python train.py --n_layer=12 --d_model=256 --n_head=2 --n_kv_head=2 --head_dim=128 --d_mlp=1024 --vocab_size=2750 --activation="quick_gelu" --norm="layernorm" --norm_place="pre" --norm_eps=1e-05 --positions="learned" --qk_norm=false --attn_scale=0.0884 --bias="none" --tie_embeddings=true --parallel_block=false --extras=["capped logits"] --init="uniform" --init_std_qkv=0.0408 --init_std_o=0.00833 --init_std_up=0.0408 --init_std_down=0.00416 --init_out_by_depth=true --optimizer="muon_variant" --lr=0.00962 --lr_mult_o=2.0 --lr_mult_down=2.0 --beta1=0.93 --lr_head=0.00621 --grad_clip=2.0 --warmup_steps=200 --schedule="wsd" --decay_fraction=0.857 --decay_shape="linear" --final_lr_fraction=0.0 --batch_tokens=32768 --seq_len=512 --doc_mask=true --train_tokens=349800000 --steps=10676 --dataset="wikipedia_en"
MLP neurons of a small language model. Each row is named by its layer, matrix (up: input weights) and neuron, and shows model dimensions 48-175. Each number is 500 + 50 x the weight over its row's rms, rounded and kept within 0 to 999. Numbers have three digits each.
After each neuron's rows, "fires in" lists the words (lower case) most often at its 100 highest values on Wikipedia text that the model never trained on.

L4.up638:433501302565530552513526480477458424531439526480594490462517506602416490446448574495593428507434479466604454505485495408482549448561531468581491494547503535416514466542480461535544525514509470460535375553462470460497504465471520538476431550436379516515525494501595508492488536500521473482532474578560499522531522539426428497446466520581489545481504440446551509454545546430549536530566
fires in: "there", "she", "same", "these", "it", "such"

L2.up467:431441520491467509562504436382550442521526484480458502527513508514494540467493566538522494434519445519536540518518458593489501501431463499482469526488469481416453540417560471577533436475436542454501515476484580536440481486395525455614422563526500577553552479507518553515401603483603431447546530515537469522500473471533507512481605444373469499408492545440494515486561413506461556548508
fires in: "which", "of", "pakistan", "that"

L8.up798:491415484539557571456431484523488526459489413509434344524487503569548550543537542604538384411483515543436417498511463417445512523540512569454519462544429504534493413609525410459529481507563366440562528473436516516536465564452513524576526488531506440469519607507462554470495543513538510479579513593559505575546471500503461497454541490507464441472535520570574488514466585433504551551434
fires in: "in", "was", "to", "is", "would"

L4.up938:489577501467505523458551461613516502431521415379453566549528499509603530405423505489433421477468496522498507524466488552573515494532495468500483463503469508486489602586499494516511547447503480560520491516564484501493458468435542451518414514498497508447568495534588499517520522571445541373555537515517506486520420525552466424560460510526414464479542525473525567472461544529569447374496
fires in: "of", "professor", "force", "in", "by", "degree"

L5.up150:502482438509411474512474466609568495462468602490527481544521486582496539535560475494539488412543462495510433631488513507578569546617504475475599473537475473500437599533471564422494521421486567512531561439491480546538482548529432590466412440438507505456587523553479480497580528492532461535455524512525450518434600439521450578418540487479474519423399394477426527337422504504532516576514
fires in: "with", "yakima", "you"

L3.up936:425433488550509479513614510444492482553573453547464564443560565484561553561535486514459517477515470546519572489550479568525561502543513467560504461427553466532489548424528474571513486530427516420532499550496443506503479587530533387466442520465472450551549532375567561522522523556488428487473402553536410500440550456527498476466498418452374502442542527491516461479510440554602462533406
fires in: "of", "age"

L4.up594:452484530482524525525500486484449561474427449532495423535550493502516592481415524560537468534492420510503530515459487517624526514529632583431466501461564446563514477452554554521454468462566539413474441556530475521453486632490464540459479544496581544422587623574543515577500549441543544506431515471451451572533545509507462436554483546440444557503499531478521414550416542558539539456474
fires in: "after", "to", "since", "following", "during"

L3.up756:467566465420566520502517587533562528461418409523522513525506481523459529405509421411561473568421398440511533482461522539522566560474508512559484444605490468565480500494468476457530510556507408512509506438547548432584358571505496546437432466489562543435543541487483490501528494460507498463455540423473512490467425606451473539484503479518510504510456519555528451464563475474594551540545
fires in: "in", "while", "although", "for", "after"

L4.up604:429584550533525535495562476449510398556411475478512478517482475561492466428502457624662522497444496505394541532526570568455534553466489458412469466516475459378508477442518540496555461459458467520499465519395429551533453509520467468488534451470547466472485474398556511484446547483540481524450526447428446486489533518494484464517568481478543591634575438545528519573479486538531534502501
fires in: "to", "track", "over", "of"

L4.up574:528519461492549510512582424504484463516479489439582532584537471465449582485499487527569479476535443503436505520510521494585492593502457510439441459534456445437549523652473476471432495416562509559566432456502473522438470526485533522517565538483480553430558564472422457514471496503462466569445501571524503470517409505485573448467477550554514550568531494578491448514553490531493520458484
fires in: "to", "addition", "featuring", "includes", "following", "reach"

L4.up327:494469425587527526557584427474561547448476402455582442484553427519510501414508498539430524499523454466567364497481495394511584466568441386470530486491514456545512459523542467542480439552516592434499569564463475516514552439451513503488459410428426531514446454454620488485456521496555473420501439496489384556440393512519449459436563571535552511539525484426534498525473437584473535451534
fires in: "and"

L5.up979:576523436605539523429536541478477454572424494514485494456504452561515501505610479385544465456494465491631508502531584414527562620430478584498468505506495534449533476454497453505533531530506479454565468499429510509527498526582427548486450471501487436535457450562456458492511438434409540582555502546512510473466443492577516517444469551462578467400420494549528493518483540426490530541490
fires in: "it", "the", "he", "we", "they"

L2.up203:555462485579461465417492456562520464507518581517457510536459485541455542523522542488520481478465525544503507541412477515478457544544438571440469619530500449516491537610439554553466548479590457470411524546452586403464439443489474506449497475535573554480468525448523576470445517466543554381482476409515539483548571522502555580522577449569539557503521398469505390460493457537588499413451
fires in: "no", "without", "with", "for", "not"

L5.up442:434523419441590551468461541477602540402482653471466503561517476437629533441499508527466450480567519535551530491411503530499424476537478501521463476477496529451466573481445392458541573589459529485479514480558567550494563543402545458469568497485483571570422469461371537471458513525598556466486509477518476392526525507475476516533459461481507567443466477494395405426462485576517463525525
fires in: "type", "of", "special", "fairy", "flying"

L2.up264:555559433500418479454528563520451436410474507471528559453539483495546461466483484497539578469474561530483519433522519456502454492452382567486524382446472543491426450552580465525510502521403477485498514527517469434470430505450474514438511629574515439489498469469505537529589527606378567538572575502478544406539378569518448465473596485547483533575610492548546473480604444526567456431490
fires in: "on", "of", "off", "by", "for"

L2.up488:551511460514520532431484548505475532478588461496451471439413536508496483552563482469472501486491419506476536518600584498483431554478583496427503572530532572462498375597486476534483461562446477497532476503419549467630452486407477433539460512502488439498486544503500489459435495488553456579418528463428525567551488476518531412440534500533381453433480546506499486477441528514471520603449
fires in: "with"

L5.up707:531533433526391507527442354503563469557575486494500570520539519464470544509555528548505508497527429491557430494516444499506490456505566478497503571469542567444542467544496532484512466497546486553564458517497412543390467472505574576446612547530557503442373506462484487533437487532493466432526488468484553532383526410478519499500518446554510482474468518416443503452492485508561531566440
fires in: "the", "a", "some", "only", "any", "several"

L2.up104:469539516507547581510549529485563557515512411608486406440552504449436453517430497577521447546437613502517525575516405468442491506472563488496506478544583486498534531465541500470562539423523498516452471474440519527556407493469547344453467424482505532509601463488521569443507523557471493499421481393569530525481529550414474447487483497571549601558531489569482526496520425468482436562471
fires in: "from", "born", "since", "tank"

L3.up369:494481491515579594497583617391494523487546441524442433437522491518411557400508512392497570508531473550517516458527456439490500550484531526486546396571418511522582433583490428476561596526517513462575436418465429481559452485494483597493439479568544509480484536562554476469400471493461471482553536393459439456598522517519461464523495492482528462506470465549526584516554497398511498463584
fires in: "it", "in", "and", "there", "according"

L2.up691:406592576542533449477529514429438512398504474478522498474497498486623493538505502525427470517523535475494448479519477511541556430537547471495558453624494610517464532549510407585572447481512426463433458485416384522476482535518485537540522483553497507512481455472527547450483509490600486520553445583478411568512570579524498572469484507504506527514511463492557474407544513558547527384531
fires in: "and", "post"

L3.up289:530443426465545508522474502494490523465466557447530508444554483516473536588499575420521480496531484556538460482556549541478506490504572546426482503610469561480499536596540429471464426489485492418459457625447418457514470581542467417506485465492479442510515482463537591369578507610496510597499512466558559562463554581519470488503523524647516545476507549495519494458533521532504524597423
fires in: "it", "with", "in", "was", "had", "into"

L3.up259:500547513467429503427559458609548551480579435375519595400600556373454617482476512516527469545557435513515423482569518491404585543558587477472495528523501512491487572490516398483476490529429528549590559454505371491475414521532535464606451570544505469439493488428513520501530525534539442602548558422541495509472565461495527487450509452455469536479470528438496516541480569424542426548488
fires in: "of", "by", "website"

L4.up830:463480434529483530403546617412489533412432447469543499470587457483551553503484429423565522503500519566454528463432431622538470537439443512627512524577447591416443510510508456488539538550515488473460569542560406426386534439498505411579483481593477497448426505518479526487466499586398462550445550478505576502511468425515497567515431482503480554612565408514518548571501562559595466468537
fires in: "on", "of", "junior", "journey"

L8.up433:590492484583486556462606503606585446562468544558434463552504459439504491422484440510492445640526499514580460375545526455450654534477510465529490451542468509470443488635488464516456482551542483565479462466543429550497519489531547522507458474492484509462438477509472525493469526485496498482496395482501536474466495450507486484427507493392511461442462452524492556537447503572378543522447
fires in: "other", "some", "several", "most", "many", "any"

L3.up268:499554529460485466503475568530505437562424466553428493558503452510431429431445500434537412507497480495440467506519460508529461463429559538565522554488458533473533422521509472519419485508517608475477560491485487518483512496412448474497538416434519494506456607462491413444430435475476474504465474480612514536506514549504467500541463566492419506533499447527612499470493587432549586531464
fires in: "the", "s", "in", "with", "and", "to"

L4.up112:494535515521485495532500407527597498493456559467510482621466546439568462375504537357470478426545530510499564436561499488413527541528553507498514535657538473517506541455531509495459399466613478455545583474526326471488448419506494535512437454496532516519483471519496464439543477585478446479506561563570539468418481583480512538459555521489557514499526417422499462522471502473549548509558
fires in: "include", "known", "as", "note", "included"

L8.up944:458548511434524533506417567419503586592530512368499494479460482492515531539522462479391423617518472528591460481439484451471515488470542489473469584443486491596467510536445521493490577516495549497452582520609470484509436478434499521419559483523558510476512543493611600463544529553522579363495447488482499444536495554477479427411514488606501518537456505514592499487461493365480432576471
fires in: "and", "at", "inspired", "nuremberg"

L4.up394:480532413597465525539455534573543454429532461538461530456499442438495498495508565481483485508517508538506500502499507490433490514529508446554484498561497510528527430520554502532539474399606524539489548451441504535557512453456414436459445528535490555574537485501509478535446528529384496496579474461422403505461466484464506430428510586557528516463510549569527438551374473582450415437579
fires in: "industrial", "railroad", "and", "political", "railway"

L5.up519:526463491505516564448516514495554459515477555392478526516586429527500579508557465591508548468459517500433573484513396434543521526445568522589434472498512558545494490574524440588473500489478518533534521547453492520402537510428477433432613504493492429525529474443494528501503504604553501465566443527455534519616533470541548514431536502471362527491369491503504528585456560410602433530425
fires in: "of", "for"

L5.up974:522545456621359551516446479509499547482623488422417527490574478490484524479513523559497454498537558427497486554445443503529402536523467406564506520584545391510590438434437455525519411490534517574564483598532451595456478444520527530453508474489586495417548559475521512550557491473458539450491424517447542587469481490463484459510469585535517489606532580510550434623462471581450515496528
fires in: "the", "every"

L3.up714:609394502524468540474471486468574432516543524429440503480486438514502546437563454421475476555459499518546480472594500582503507492540538464443571554441478474394499577543501426566451437554442555550556538572482490367565481573485520472502521475588518423512553445474625509523509499436535452487460563519462498507502486565493477483458455494540495620506439489545468462466506486597491512486549
fires in: "with", "among", "almost", "under", "amongst", "most"

L2.up33:459474464540510431516505604463478467498623513490592509463572566479463523513628534488361551506437468551512531603452481496613533535434558496407500519611585464507451523512443571508477573473491575536513561440492446504591456538439513449518412466457559569543511472495492498484489503478483577516542582635382526500485436407509488480506512531497527517465477510448508491530498463439450451514569
fires in: "and", "or"

L8.up201:535544456510466572531583559593424538468459520464469401510553490537471475474473536489475530595503435473424493485497453499536516585504455517494447528577425423498563432514503473501523467537490450518555610487564496581537505386482510463534516483414483510464512459502506451588489471483547485518442436481466511481444502546463513491472454485520460599488447432545490499451498532576474492427487
fires in: "at", "although", "leaving", "while", "despite"

L8.up261:533544458490398475504526546491519508463495480382526524453515483548532536523359456517516388548499477465572448485541479531537582445478537512414461493540530494415528519525496513524473488442514486505550497513518554494481535533511494454446519566477519534512478547457503563558492519483490408549497489496485424538469502546446533513468480437414359551423392481528448477548405550584496538545542
fires in: "of", "to", "a", "with"

L2.up815:569483550516561432505477522527388437484487451502485551569457575470542520465501523518510462548398513486522509521427455511471462559536636467494562546554577463484476574568493426467441496475516499565446439531516507465589404526549504574528522523469462480514455527467490509488520548481468461502476438548532549570478538547553464534517470500521502476486449539558535545440542475436553565541518
fires in: "and", "s", "or"

L8.up438:536588524479468480450448515579543505626487538528600453495532567570456521492462455555456442480498498536609538452389445514484499481561477485461576582479437473543585511506545513488498582421461458485463510468479492464524441475531544547580519498512585450462451478411529528529485604452416486514497480563492497467404558465521537439420499490517518519513521474461542452524545509410473477478513
fires in: "and"

L5.up886:521548493523461471498520422568561500457457513465532375444513526576403500528445439564544511541534519399490482500513540474505568474517472491424460367533476516557462461442504454616510397553445434477477540557446487509557561534526490459560536540513495451505586467480519513430471504509587379598445544515473559523495522484476447498508420484543517558501488467556525526538543583517517432561446
fires in: "of", "to", "in", "on", "semi"

L3.up834:468518552498406531569508616423512501613503420559464505445515553459486483497519502453437522496500516530478448446562507505401444546559357621488534561517561537508385481451522466562574511516444594498528493559473517547424495466461486499479559501636558573548511472493585533428513477549447460493448459528598546494503521538444571475398463460593497464501538500517509545525457519457466475544549
fires in: "born", "county"